Weights of a small transformer language model.
Architecture: RMSNorm before each block, learned and rotary positions, no biases in attention or MLP.
Training: a variant of Muon for these matrices, 752M tokens, 5739 steps.
MLP neurons of a small language model. Each row is named by its layer, matrix (down: output weights) and neuron, and shows model dimensions 80-271. Each number is 500 + 25 x the weight over its row's rms, rounded and kept within 0 to 999. Numbers have three digits each. A neuron's up and down rows have the sign that makes its largest values positive.
After each neuron's rows, "fires before" lists the tokens most often just after its 100 highest values on Wikipedia text that the model never trained on.

L7.down1445:494507545513510501486485536540510531535475548540500497512537507499449489480513502510516546528503456499529496525499496492490488474489477503529495500483510511510536535520505498490523459505514478479511507504475520498493503474483507488511474488523480519528478526515541486514502523484513495474507484501494471498507492474482508534510519492507523459494528500513473491458502442472486496518488507532506543454464426498503527478456528477505528553472493519514499522534528487444459532493502516476510504484444498461469533526488476524524497491501471513479500495522501520489490467489518447543
fires before: ". ", ", ", ".", "and ", "before ", "by "

L7.down644:497504479497461516434503526518478509487495499508497492532448507457514495524479558516518494471470521499463489525480487478498496485436512488463482517536467493510472524462494484498461545487499497508532457475527490454505487477499470502491488484516507520453527524481492517492533457508469508523483463488476500511456478441471476524483501488524533532469507519495442504481484471476518534515504511523477481486551478529525539532517493510493513482509532477511499506471482510532498509524502507475505421531496528471533476494545544468504466502510516454507535482478530528513480482505506514512
fires before: ") ", "), ", "). "

L6.down266:517483512481460522500534507465490476498467480457488499494464531492457458553519491499528485475500484520463515497487541554485583508495507469505457523524473460493511496507476476483464474485469517565520472541507537513506531463471468535511490503512471522500483495472512471526491533492515489475483490515477481455471540498488494477495498484483454482519508506493518481478540500513517519547480492525502525470468512487532500474478451512515458506508486504488566444516499507526496505477483488501469469505526514506485482480496501510487477513481560518538490474520515527468518533465516439493
fires before: "\n\n", "\n", "= ", "| "

L7.down912:495485522495495514479491475505414472518480502522503526553476453484503537486453498499465473504590490500473499489529485509553520514527512497494517471521516501513482467496499512500488480464489518496514491533496516499536488528462487494480525474488548488513482529519496502461543538532511531464514517506490471460480531504458508501499511481565543513487553509474475470477490483491488452484521505485457530465505533465446509484494428488497524457471516492510500495498488501483510510497464483508476496489509492521534517496526521527488470513508528463515525463522510448479482494500506494483
fires before: "of ", "for ", "in ", "to ", "from ", "and "

L6.down883:495479481522518562491492475463508490523479489555500520514504496526509524517508526463541501507511498456531521477503494488517473473490476494514465501447502518526496471466492547468504487478475529530481501493439487498502466462500476491504489540537534523521488505495471498496473491482522556530497493542496481513488499504502517461570498522475492519502502491538506531497475521494524474467503460457461532487497549501516520502510523489503525481533473501509519493466495480515523513460510507516496482493479516554505493523471479468487526504496508501505500466525524477509501509442522480501
fires before: "| ", "(", "single "

L7.down137:486477521523478502473455468533516504506545511460457528486538499494492496498482479494511492467496495554514533497534481498480460494476467544511493506535488521504500527492489495480523480525492545503521451500495522440464511500465454509531468515477473507480519490554527506514511485477492536437489513515505494457502468496531498471507497509546489486524523508498431521522557489489510488480493534510534495461529484510522480514491486499483515529512525495522520503475513469533470471491527512496503483498466513515523474543551463522480477459495504444483535514527516483466492516493485527536
fires before: "\n"

L6.down427:477534516495468485433528504498500507505541485510544534511463480536455450505454500518515457510496538493494531518502507529464480461520469493488494479481492480500511461507504544451523548498489500511448514480483474497504478509515489541456450522534491467490506546487521494540544517474504554527519517488497472496521511508488468492492461469442516498539520521489505466476497511489492506509509460477498486541475510506492524496472508550493502529497500457426526500498454512527477484509528506499501471533547535508518456467490482476508499491479530511496491471496479466528525431469517484479
fires before: "| ", "|", "the "

L6.down1279:428540505522528468491480444497508518518533509532503483508496518519498499507505500470509516489484472515467510475516467501531524518532475521511480525490507539515480506526499526508558503471486481542459517514485530519478510487493507474475503490467493461533485545481496490533468486521507504486522497528509478482492514500510462513469505480500476490523476506505510509477490469533504504513548469490450530509489531515508510527501506518511452487474465528522450490471501474479505501472471481509520473508446459513460486439503491519444489501480471515502505479548474486531504492502504464518
fires before: "|", "p", "\n", "."

L6.down554:467491504475494510478520466476463500506467494496519519512494520498478497464497462539492496503536473489467505457539487488465493523504539501495485483538534529505506485486494513501523463468504524489460502505540516506479536454537464512452506521472458482460475552477466455539489503482531503508539490496454511481498514520487480449514524569525492503514499498472521532483525443528480476483469506465475431480525476467485499524522528491506457507520515476516519503475493467493473539563490487517486505571493511518477477509524528466457525455538458516494490497474476502495511472494522500503
fires before: "\n", "\n\n", ")", "\n "

L6.down1320:503433536492502511534497476500472499530498513511537507519478467520489507496516461515546502512475484570532505536512485529494499521503494488481500487515488497502516475474511537492514511471525495478549512462509478491491492518517546494479527532465495513499495499523513496535463512446511504468479486529479482505480479465497477471492518527574476520484516481487501559521489472478455521507487474508487507521535467464478486506478509520460521482534501483544507521482513508471474494452531506507479460495486502501501498501527473443439475481502514492507567483486536497502508485510527495470
fires before: "\n\n", "\n", ", "

L5.down1009:461532478496501538514494490513479469506450478504527510463511458517495505546495464467482447498498481517488510491492515482493523527523501486496513455516543449525516544496502498462501482491444490525535502488525495496486452525531528541477507536519478528492527505493510519479513496508492501495486509505460460555443540466496490481522506510522476547517511538502527477503521456492536510526494505468504503516487471520520528521487510463521467510494543489507484468465517470506539441501469512470492471518528509494491488484507504542495546516556534476461523449535520533525504413473502505484
fires before: "| ", "- ", "|---|---|", ". ", "Title "

L5.down499:458531537554506524522518501476541488502462493524514524479505564541499429514496477517531515508508516471482488517537489496479492525511464538495460560489502501494487535509524532482507480467527509489455506478534501526481469507513483533536501491518488524485522528509539469523477528464464513486483475507458505507521470507461468513498536473500516470515491444486501497506499466490518503505494511511466472492518507508498519503470508526511502486472490537522476507544501503482481472499486509452495513445496488503502489569500513474519481500542481467470497482477531560466513481480514529505
fires before: "| ", "in ", "; ", ",", "), "

L6.down52:482514515491541494507472487475506512515460490511531480531527498478491496477516526526478519477455489482491505513519491497494502486459523527494505529516496454487488532472480470499540574504482457509514493450477505459505489524494480510498480523503491467473504510489473490545510480485487497475524525469478471472514471486557516480439486496477475458467496550501525538525503479478523498552537526473504458481551502509489493520547501510506515511500488527493501478474509514482513462565499460486495505532500559489448467507502503508490469507514510503502480502478472488484492474506471440506
fires before: ": ", "\n"

L7.down1473:517458482484476492453477467542514514484479516498499509515459516512468498474529500497483501504527511493458472450506518494524502466519514548463475459501502487506464480490487515457523524498510468502515504472462520509486506500476459524524552486498493510506464466447535528529495503524490468511479473450479483497502467514460505498484496489486492477508480529496528480498499480517456494496520509468479515502460464570495477473501533532487541472519527517476465470498467472501525473498528500531464460479492496534468467506506480507504499513510525524514483451541492499521494529481538537462
fires before: "| ", "===", "0 "

L6.down608:504509519497506473486459478523503532513531536484485463475491494509537502472500468532529512500498469493513491478453511503533542501516479502500501483561489517532449506508487478478463521512526466469504501460489504476479504522485494477485522472482492510553541490540501513511525538473516486517514516517512492473500490473487529522482492469547505470524516542522485513550527549508464501503475505507482515475472550516485504472467463458500513517447510498507476519507480466547517499489499485496481501518493461452503499462551460472495469512529510503530459495532515470511478481497498510528
fires before: "of ", "in ", "for ", "to "

L5.down1535:517484475501518526539483482488479521515467485513534466526531514541472504508503478512519464545490490502507521518508514515496492510515497522439475499511492503431524517507473512450520555499500491482523483502501548509499517562489528530507498521477476501495563514507515509519499493459479503547515496517517502503532470489470508490497483481487491500533521494494523509460497484471475492525503517480485516529491509515436536503464540465501480524519510510507526508534515504504502490529461461507495465512459508524464490489526482535494459536541507528515533505490491519452500500509512503556
fires before: "\n"

L7.down1516:481495486540462492498542557531480508516511464482502525491504507501481457532538499505495524491506473490513567531480515509524469483480492458511468524453498511561468537523466492503460510456512481513491482504491505519502512505481449523518548542512467499509486513474516468511518478478457480523495475491529495439484528471450519466496485486486511502536495511515433488504500512530459464519520551506547575496516457500512476499490490482510513502503533491488505499490520521521507498462492545465519497561484517526498508510472562487498483510506546505520511494536485501480521485492501500489
fires before: ", ", "\n\n", ". ", "."

L7.down1183:508498501528513497496500547462489521470496522523461550493528518475487527483468493491499491501520516474524530520518515546501496488462544526465475504505546433504487515520472493512485484539497550498510521483494506491476532486534523507500502493484492483461495504467491503517476525482532490481543474509458499501494443479478508465522472460455484498469547511463504533493508500529520545479531503495488516492541506481455518486501500529507456473510493485481559531468509481468473516509528523523502491518495511519486510479528486527549542529505498497495487485486516533465459486486527507504
fires before: "of ", "and ", "in ", "to ", "that "

L6.down1325:506529505513506485471508512500447454520498518520484465501479525530468464522472480496454446517475493478496495462468498477503531457499560489536509539519544472476492495469476498452488527515502521534514458551524493504510475514506449531495517509512473509490473501520510523490512510541515513544447508497541472470512500512442478529505558519516517529462523500496520483480511488474478518480483471507473536514482511510485509507504478527493521533469512556483537501457471516504501493507533511516491476488516497513452478463551497486486499518478511508539521487494491550534515465469540505516
fires before: "| "

L5.down830:469476522529510564523478475477544470511503477495471491443492520508507472454543515517534499508506465524508479517508487471494476503504506489460455451481510477550530519491453489515510481480519468515457496479500487495521513457493435505527482504511494492524500474499454444472517542482470523491477510449552485492510482506503546471506494478500558468519520490516475519506475487480558496514509507493500534505456443521522530452507556473466489498537476520538485486477456532483551494490514472445549503537502495456465503553530496486518471480534472503491488482466467512486487437501460467490
fires before: ". ", "| ", ".: "

L7.down256:469548486538457495491547546492516489504498545518483483492490491485548535513517508497490465471502484476515486508518500528543526469496507507513514532504498477524536530497507525474508487464530489486544478489495499510544449533473516530498481472534520504524511549484512487491496533510488500508540533505499512458490488512507502525501536517496515498490508464534490514468506492479499476526456527500479482459507462501487564522517511515459498492507525530507522547515475524502455520516478452544467493493464512512509511468505482496491490531511496525494508539489506462527472467496465487559
fires before: "in ", "as ", "for ", "served "

L6.down761:481496469490489493496538529475508447511485503515504489478526494494477477494461530498451512487474488502518498492513473508486491563523500482472520467478512497462512501491475506504528485553482487484480518497507485502498471490546480519522479457452483517529519491489503509471509495486518496516505520497487467470506510486522511528485472480516511457454456483477528486539487482514439509485497529490545465525500512477500498504452487542528520507529449479486543492523502463481521465545546525504516508511467489485481492552526503467494477511500524542542515547509459475552474543477502470501
fires before: "6", "6 ", "5", "7", "7 "

L5.down1078:559537500467516519461510473512533480506561476460514511497493524493459499490494539500535510452535477482504486544485477519467436505468493497524540459480534490540507484492518503540506525525516468516542516494512515476499506470516500505535487551492511503507518485509483508499476478547509483487519518540520457507508484483514495516462524460559522551482531564451482479532522490473521500481506468498514540499485500528489491538488499508508463522503512491502510483509477517518529494520496483452478553511488520489466456510492477468508500492557527487501543491573465496517517487532477510496
fires before: "\n", "|", "| ", "\n\n", "- "

L6.down1498:438501519533528469517517478486479491464426545531522520497469485479472503500531502493483535494486486545484501500506482519504521500483525497510476503556511473503525479467524487489521478507505541490511518451526540458515516553501506493537541465472495491490469546520563514494497526450468559529474492488479492511486523536489527524471542467497499493471490479459472492505503487507535543439510509506497489485505499516489527479528514537491540500480546522500511509535503519537490528487499496503461542535446488504528478506504477481563481509457510523505485484493529499514531482516539480512
fires before: ", ", ". "

L6.down441:499487507525470511514507521480505482498540522538504551471520543451514503463514501474427453522544463528494501516504495475542490519507484503487522484459525458488530494505470458516542490474523526493479493533438501507480553509479493497485502519491500520502447552551452515466492497480530495543509536476506485538516475503492514514500468532481522507535498495545506506501502510519451484497470498451494537558491487495532470512571482492457480529522517532512486482503507485533489502539471524478527503503492492537492495475505493484500500521529466486502468485487514505529517583504502555499
fires before: ", ", ":", ". "

L5.down388:521501517534547487494475536505540498452507523475474469451478492544503524491526447500531507439521510482488493508491519517504508482553524499506501503478477501524492474519493518472537515514481491486519500466487527480457479529492516481527503517502528515534477491521533498487528550537495464526484487488506488540471510466476512544561505449473507545503522523456510467498528527533493488497495538488485482539507539494526522535495545516501489549479482490508493471475540553483536535499525542523548477460523499510483470504474483501512497516477485530488478480510504494488460500520478482516
fires before: "\n\n", "9", "0 "

L5.down184:525491464490492502510488549478482537534495515481516477494508518475516548477477491508483503491459510537479467486501516498501505480504544520512545492435499565505529495493511500535472465533485510488513521520493515536464504494518485499536488516526470512484464419474530532489496526508541518512530537498496500487535552491502486475506555550471532494493543507492518495546503469505519496502471492490480460526491498492500493536502515477527512541444508502542503529517483498495502509546532463518473511528469509476531491493495504522462499502549495454506514530510475501495514481544485510502
fires before: "\n", "\n\n"

L6.down1171:505496465498522504503507544506440490490489491525504522496525517520490475496522497567506469497498485529507514517551524487505495493521513491506527476496485507498538507492497494479448479507479514515525485487482524481499492552478559468501463501487528504505511452543466498495498477506505511491510516512478434465504472538531569465502532493522480508481504515544511459534467478526493470454512521457506482504482501501510522532509517473520486502516496507511502547528483485473492505547506522475472528504483516481529529495454468488488517462498475515475494485527453480511511527523530472519
fires before: ", ", "\n", ".", "is ", ". "

L7.down1347:477470512488514490489505513498484511516471506539518486494547510510500483474494474494500536469488489520522517478546492500498490468543466550556479517497472494474474498530533480514530504466498452484470509524568510517471487509513506490460523506467501465542460489518490509532487498462495519519519505483500536509485526487457524479504507514506482494546466468515495496494528478484453514498442527501510521481458529439513494486500533509554489515494459485508535495483491499473472513495500542489483478518463482513504469467511512488512472509493525483497505470494486436495539539461475512518
fires before: ", ", "; ", "\n", ")", ". "

L6.down1372:500498524560517479482532502480485501507490476460493527485498482525491516493524483500483534519514535478506527500495523506488531483489454457538458496506449451530504475543456513518469481489518493517490495504496544469488517507498511524487499454493514562504518491523510500462496485518489511524500501499528502549487483496495480474551504510521525522510476516532498486495496493520469484515522477493497503481516493482481491467494425488488508524506482492471455459546494474483486489487551467541523480471491517464490546505500507511455477505520535534517516464507507495518452491501508504543
fires before: "| ", "(", "or ", "at "

L5.down1053:493474489495539506480513503472499479544488514519512494469526523492490477511504538465479510484446519501508486554492487503475503487515483504475517474470525499504538514487495458528496475484519507491465530522477431471509535460511487544501525493469500496495479517486476488527551502530524524482569511515528491473493539473510510511450465511513494451521519502529515442503524493509500526495476470498505492561489503510482489497482466476530424534490498511512495484505494450497497478492472514499517502453483557484501457502508535482485489510498456507512501509496516465511480488511489507498
fires before: "\n", "\n\n", "- ", "by"

L6.down77:435520463499477493528496488524503503485493523479574491567491499463470477483538475512497482523550532506460504536494509472477473489500514500488515462515494526477465509530481516494530518517494492507526480496503513502538512502485509507511460514517493529546497532499525531529495489506486497483497500474484499449508517545467488453513510484486487485547506479503492462534511489457499499509530491510446548507513458469486529500469520481499509515481526466497517491464476509492520487523505515494514524472499525487473492493545539475473511513524483490534498481547418499482484539485506499510
fires before: "\n", "| "

L5.down1313:507516532563504533552482499492459535505517481511490449490461520526507523592558491503473507492509497544498497514459519483512486497508473508534469514500527536484494528446544492522513520467498505537554517509504475496502501486538456525548500551522518513455491510510517491515508464518520489495501496573544458505473521479486475494497471496502488512484538505486500526497466509484481498484547463528522570536532471502543465486487453496513505500499480508565465489585534492517498510511443568487485491455515509538475521523524508537529489470485523511469498544440474540465516515511473521505
fires before: ", ", ". ", ".", "| ", ") "

L7.down1030:529485461486532465475519473483526470520520527471501512467459466478507520545521529528521491508512514518458488506542489480521529548482452524483505484472488529496503481494487509483538527483462510510491527497541508462530471510541537527504497524512505471533492511530472473480467552499463531457471499497452459531507484475503497553527509483496521467537451511492497475506502481539484529535463521505538522547501499536486510468512484533495504501533508517502466504508529463444495466462474491510505480520523482517468540486538519446462527484504515536485483485524478497505522526482481493490
fires before: "6 ", "6", "7 ", "5", "5 ", "7"

L5.down814:503516519508465518483519553495532483519561487565512515495526476528508513532516542506464461509515464518495524525466503504499490522496533520491515518468540489544507478507516518495531504471457524475532490515499514550457527507452525503518511462503510485483495489513508495496531531519486458466534532483471458528494510488490529507503500525520518568508496529498512507496526482489493477519483490495484501468501497527497486473488496463489495477449525509500493497483527494525513459483483501467508501496567517501511464546495488497426498484466488464528496496576483527454542479522529502483
fires before: ", ", ". ", "\n\n", ".", "\" "

L5.down19:498492513494508510462474473489509519498525520511507522503499474488460532481496509512517535506492496519527519495531506524526517496483482467536477526490492457511516496491479467514483483529500518497481501515464504527484508494578550515521536499515519509495505485479504513477515542473486495507516483539478482540526496453501480495460471546484487502541548493502506521498491503498494512494516439469512469524489532507516481500522495483523497494496498501486506526542470508474485504493512482530496480440510508536494467520488484485516559468533467463509493514499497517508464487484523515528
fires before: "| ", "and ", "in ", "(", "– "

L6.down1234:475503475507499544529532490485491443502441503491506477498468520538518494519507496511511522543526472501530479529491531469475470510558470486489504541450521497527490533477514491537494477497477494551486499532520488493462484492504541502503503501525495496490491523505524472511496451509517494494459494476468498503571498475500504489523516521513499475477486529461503493498517503485480531495509498516509515485528526521519526512543479514506500539515486514492485548471522506556503428537490524498481489520510487485552466544525461489504484451527515490495472515486523491472545497526463558523
fires before: ", ", ". ", ".", "==="

L5.down1457:497501476519515491545502471489499507460534464519476505513498427528490506536524527481515486484495482505519536486499515450483454491541468527549468426523522531515482514527493512447506458492505495500484432480536468516453490503479459516446454483545515516499522536493495528494506451532487522513505523503514514569494478510561521546528493489481499505510501511507487494486502527505484488511501518509475508536508453490556523488502539519489484512531497457479506479463494513500522444505516507472488509553533507542508503492455521531513502537494522482491449464485491506463484482499490498499
fires before: "s ", ", ", ". "

L5.down660:490501480537527553482524535502531473506449513518495486511479489427531486529519510537496463562491482492527504519486481466520504480517522504523525461520530501450527518508482489498504494483539473522496479487551544502497492505514545495466473516462488486513474506511527504500531506476526537482466526476468528514474507456496520496524499526519492534548503530510514492503527445477500541499487445518515498464523506515501536476519502450515491491469475517513477540508492502521559495531510427452457513542496507524574497499477486496496465498478509457502552501511524492476549523486479500508
fires before: "\n", "\n\n", "s ", ", ", "in "

L5.down252:474518465523513516519550494469427498483491506507480492513504473550470501567502498479489456518522474513518492511507492458537485475518513517463499502474477471475495479519469512464518499456472551527499482456529528492462516507476473477445458492504543541494453506523487507533494496463475481539518524542495462467517468491511507523475509467503505494497509543494522497501477473541507519452495543484460514507471493502505452495542459494511515529501471465482485481516533541497463503467473481481539503484495494482531507489533557528514537498489493525485464513511509536500485499488476525492
fires before: ", ", ". ", "\n", ".", "\n\n", "'"

L7.down207:471479532497508479511489482460503492483509526475461474519520517505503507479506486491545489557514511490459531477533515505487480471517478561501471499454506495486497533517488486522511530449530457500523530522510438514474526501478524509483511537525527478489482483499512506512526440510485577473524538503485512545502567510539473497463483518481529508507520495490484500498529532486517484518529502509519434495499470509503505529484488508532508473536499511504500509492507538517485492501518539520479482486459484498543490532555480504463503517498521481479506489517504499513470480527503490468
fires before: "\n", "."

L6.down1009:467484519486514497534488456468489468520488453538538482520538520500493541543476498476472490481513467476479472570455491523519488523541478495457505516471516547492456516485530509532521509485446536533505524506451494521482540519497493517474518484484523516493467491502540493534518499503505499519508523496517482478544493545504465517504471511500497472513512572484503518499531520473470481471457521490470515517513514481560508496453542531503486497527459474491480474479504505506505546542462494517509537497521527482503515533495468481525502509498500507499464496504471445474482509503504549505
fires before: ". ", ", ", ".", "'", "', ", "the "

L6.down1517:509507480500513515527525519506488470489466495504494476516480498475519528470480504510461449489499456493456478501497481515539512496515487496503511500463493512530496457526487477527501513496477552502506478478536472469515498520537517572523517474484479503507519477498462474505515519502529528434491501500497478512500486491482508503519537513498460515494488489541462515519506463534492514525476501463510503513499442524494460517511513486455496515532529510487497520500504483475474507539492501492500497489484504500504456504465522440500528525496494498542510481498460468548479490532474475475
fires before: "| ", "8 ", "\n", ". ", "8", "\n\n"

L7.down465:549515480548507512516552566469507559495538499541506487477480497510459488511473503510509508528551523505432484522483489476528499527515470525530483519508512511511449468516508485490517523471532505483507484483511510516470542558492472523501521457503496509476480506519495536506503488471512479479502466503535517529473526537502465503506470522487501499519473520543460463532481493528503463500475524534494507494489517488518505506513453476483517500458472487521496549515487463470491481459534532487511531504507478499471534530491521513476530495454507489471501484507442465489473484488502485501
fires before: "\n\n"

L5.down521:502508502502473477526527519530451518525503473499499513533511466469508520523462509504525488528461523531510536514500492522529461466501510564521495507541517474529499499495486535488485541476510534497505485470466557523479543458497515510513470464492454491525489446530501514486520503447507497522513525519545496546466503516484508504498531446500507534514487516511500466496510503508451499512500501482517516535440550525513497472519489484473493513503488484506466520531482484470531513501526472492540503514518502485561498463502525466462463448522542525544480496508503500502502522506499518478
fires before: ", ", ". ", ".", "===", "=="

L7.down165:492506468487513509518475553532463484486492523483514464507471520529504460554520498478498484466540522506494508520516489504516531511490505492501516492498511490470495476474531494498504473486499551485509484500468517521464514501506542522537544511484526492514460465525484490458468464520495547516487469492490501494501478474509528483487480492483500492489491529491493496507500487506492497498519506488482468527452491503446509455469485526485486524502553542510485546506501474483491511509495555506511531468542474494503547484554560529501529482529503477485488469537517482498502516452485482511
fires before: ", ", "; ", "'", ": ", "\n", "."

L5.down1035:469504443475524507473514541565499493456491473488505494493509468524514476497482489482487506482483472459512524533485497518476540507529527533505489522487536514517536503463502493501530528474446475474500523474526464527505485494474509513510509503487484470504531503522497505499508517491508517502493521478509437519458504495464531516495514484497534535559489516491509505538481502473501487514484484489519495506509462492461541495523490513508514481495529504507512480492524508525490487488476504480532508462509460510481479535499529481498481451499503501468517469507505491474497518464505482493
fires before: "\n\n", ", ", ". ", ") "

L5.down364:478465466479515529489491470497522512499476543485530476511555508502514460500496487511515494490499527536480498516498545542467491477522479496491503510487452482495534500523512504541491526505469519521478505560495545545506506496508503546496475520456486551492497531499522453536516485485513485470485511501508478464503498506499516507473562463513493532498490506492504495511514487528530506497491460516491505516512532480489498476515489513505490514507533537497514466503493484516481473493507445470475479513501512480451456509504494484477477533490507485486508482461494500510500512484468507557
fires before: "\n", "\n\n"

L5.down1379:526507514482467509477489495508493497492505513469473481508511527511469472534494513481535458502522493550495504484535528497487468467486472514505500508492511506489497463515470530510536489559488486488508525501502475511508494540460481551499517500478525465495446449502525477498486486493492522459519499469501478410492495524508481530456488506531524505505515477497457522526507506483523427509503503502469479552535503500507501469501468523507537466496491485500517456498454474525486531485515527496540520556504524508538487489468510490478479532497492514440491514513528511501472507500474470563
fires before: "|", "\n", "| ", "— ", " "

L5.down1342:497484497505537482507509510466461491523481518529517504451529513534499483474516512504553456553543433509492511523518529470473492445545510485505558482495506482519482501505477519535544500511525486499497488470508509504537498468505499495494552545529528484487514481471497546504498520503517490488502503511495539490521582514476451463504477504503477517553519487472488529468498474477538536491507537507489515469498544478478501496506510500471477541482498523487465556545551479527503478502490517502498478532500486486509506481505518530499502496507464477515526510513479493478534465502509517473
fires before: "\n\n", "\n", "s "

L6.down1258:559529501551524531466512512464501503485515485501476477512492532511464506536477511480490486505477519515560479508532494480507464538514503532506489504500516536505487495554488499478506479498473496486530483489460547507471483443534486482494546492498472504525506512529490464538524496447536467487489485524482489495512476496434499534450480465486501502528474482486482501470501446484460515515467488491507465478474525500518539491488498477484445524492482485469513462509511481485445504524449518493527502519494508505498509492499502491490515502472474504480529433508537531472455522528541485481
fires before: "\n\n", "\n", "000 "

L5.down1079:496493478540488493537476516528482487501500520500491534528499480498510467499474500499528550516524518491494478472464461499503514551510459529520522532512511516514464510517468485523479514501490505550480522473522483507440465524493502493550550534478507500494447556485493499501494538501496457506473463463519489528487496498529497504506536504533489519519515504479543465544455469495498480530514503485475477496501502506460554474504490527456472486499552541572487474492523463466507470474539506499502541489439481476518504481541466504492490479511480489492490459490509485473512529486525465486
fires before: "\n", "\n\n", ". "

L7.down1189:499488474536514496485472523532526515536478515496477486460505442493522509486502460508495495489496497445494472509509519462499469522538502495518508464564488483492505527521502501520500504474505497507490490452467505487495540533463456491488509487469461518495482501516511472483526494477482513490477509512483507531502512483491495501527489445478505511497478472495480513524441466497487520507497558567518488483524516493496500462479488530516479482498482515499506487464500500450475534525493466496495532489507483481525533513511515471510496492511526501486461517435476452547487555513506493454
fires before: "8", "5", "4", "3", "7"

L7.down359:478495536515519502484523490486510531520528523528498526500461503524555532518491508533518496496529472451486485542513487489531474523491461477503513516503497501471528503495480497482449517504485522511532443506506522520517491522471431527440485512492485507504488512506496504517515464468514495500517508499521514499537497451517508518517489508475538508521534542504527496476512447514499495500491504442485477495483460523540524504513505471518508439463526520520508445484513479489521491520473499531510495508531479460510498506501514488491506511512507504486493464443499543536505505513495528513
fires before: ") ", ": ", "), ", "ly", "). ", ")"

L7.down41:442515527510511489522576484479493530488482515460480531529503558519448474523525509487534488517536487503498535461474484490501498454529478530521475489481500493510486465497452505504504440509470515504476530462502506473520497502495491518510518498514471507532509531514491521504506509510496486526497486497554515440520481527458527459508442527521500578519510518492526489455550502483461529502507471489501465499488482493523504496523490479483446499487488528503486520488519460474498475495482482512484493450513441489528445507538412505471453536488540468450541468506495508521455516468546501463
fires before: "(", "| ", "|"

L6.down517:512513514535488502519483521501539491507487509562480518516487508521502480506481518510512508505473508513522521522494504492500490541507450512495496566477501518518501504507467536546537500498490481517502502545483506531489515473519513518526500528507500518513471500515525469488489484510527450490496484514461491472515490529506494478524481527529508449482510493448492486477500517477460504480506498504510546479508497471499472479518487495478519514463491538517482479523465506544497472487499492520512494525520452475486521527494510535522511505515521501464508446509514501484508433537464479483
fires before: ", ", ". ", ".", ": "

L7.down206:452528480490483543562492519529487492488479498501496468488523532514479491512489532500493525537455516465486488518491540497474525531497473510525512499532516524521471508464460481544512503521489534541505478484520522474522492478532512506475483477511503503564491544488523506482528497448470509500463480514485542492515481540518486533469467485505496504441473477459486503505527510488514502492522497481454496506524479538516528528468494473524505507518480494515545482549520463582483521463540473497501511486508493518485515511460501529501535462490520517486498490515499509503550488501487484501
fires before: "s ", "n ", ". ", ", ", "e ", "."

L6.down1083:478517484508504536533497522497515537505500506548521514515487471513454492498487505500519529508413535477469496467477501566509497547502463543507499482494485509489520461536533503499495483476487504524523533532506490488460477473515510493515503540493503522508454499494493509541515482549454478515516504463492506489522492534533465510501542538470463515463483490470483505522518487487489460502461504523509487477469505486510511523507496495489482502463537480526468514468460506518513509493507459458526477441456492461489493518478464462454529532536531468500527499522492522497480539540497525511
fires before: "\n", "\n\n"

L5.down926:501468501524487515502499513478519508501501526508518459533534488499502543503545483500458482506453484533494454525481524518494535448434482505516503459483489526489495490498506527522550559536507494498466499520494508535565527502502514477527473506474521560521448501527448480525464534472510493474519520488510507515497509509477515547475500514494471482513469492524494517514472484483476518521472474511481529538495471466495501479534500477492492534543412532503496546493501482499532467485484491505545502509471479513531480507472492492554506540503483506486515509516502468446476513504492470496
fires before: ". ", ", ", "\n", "\n\n", "-"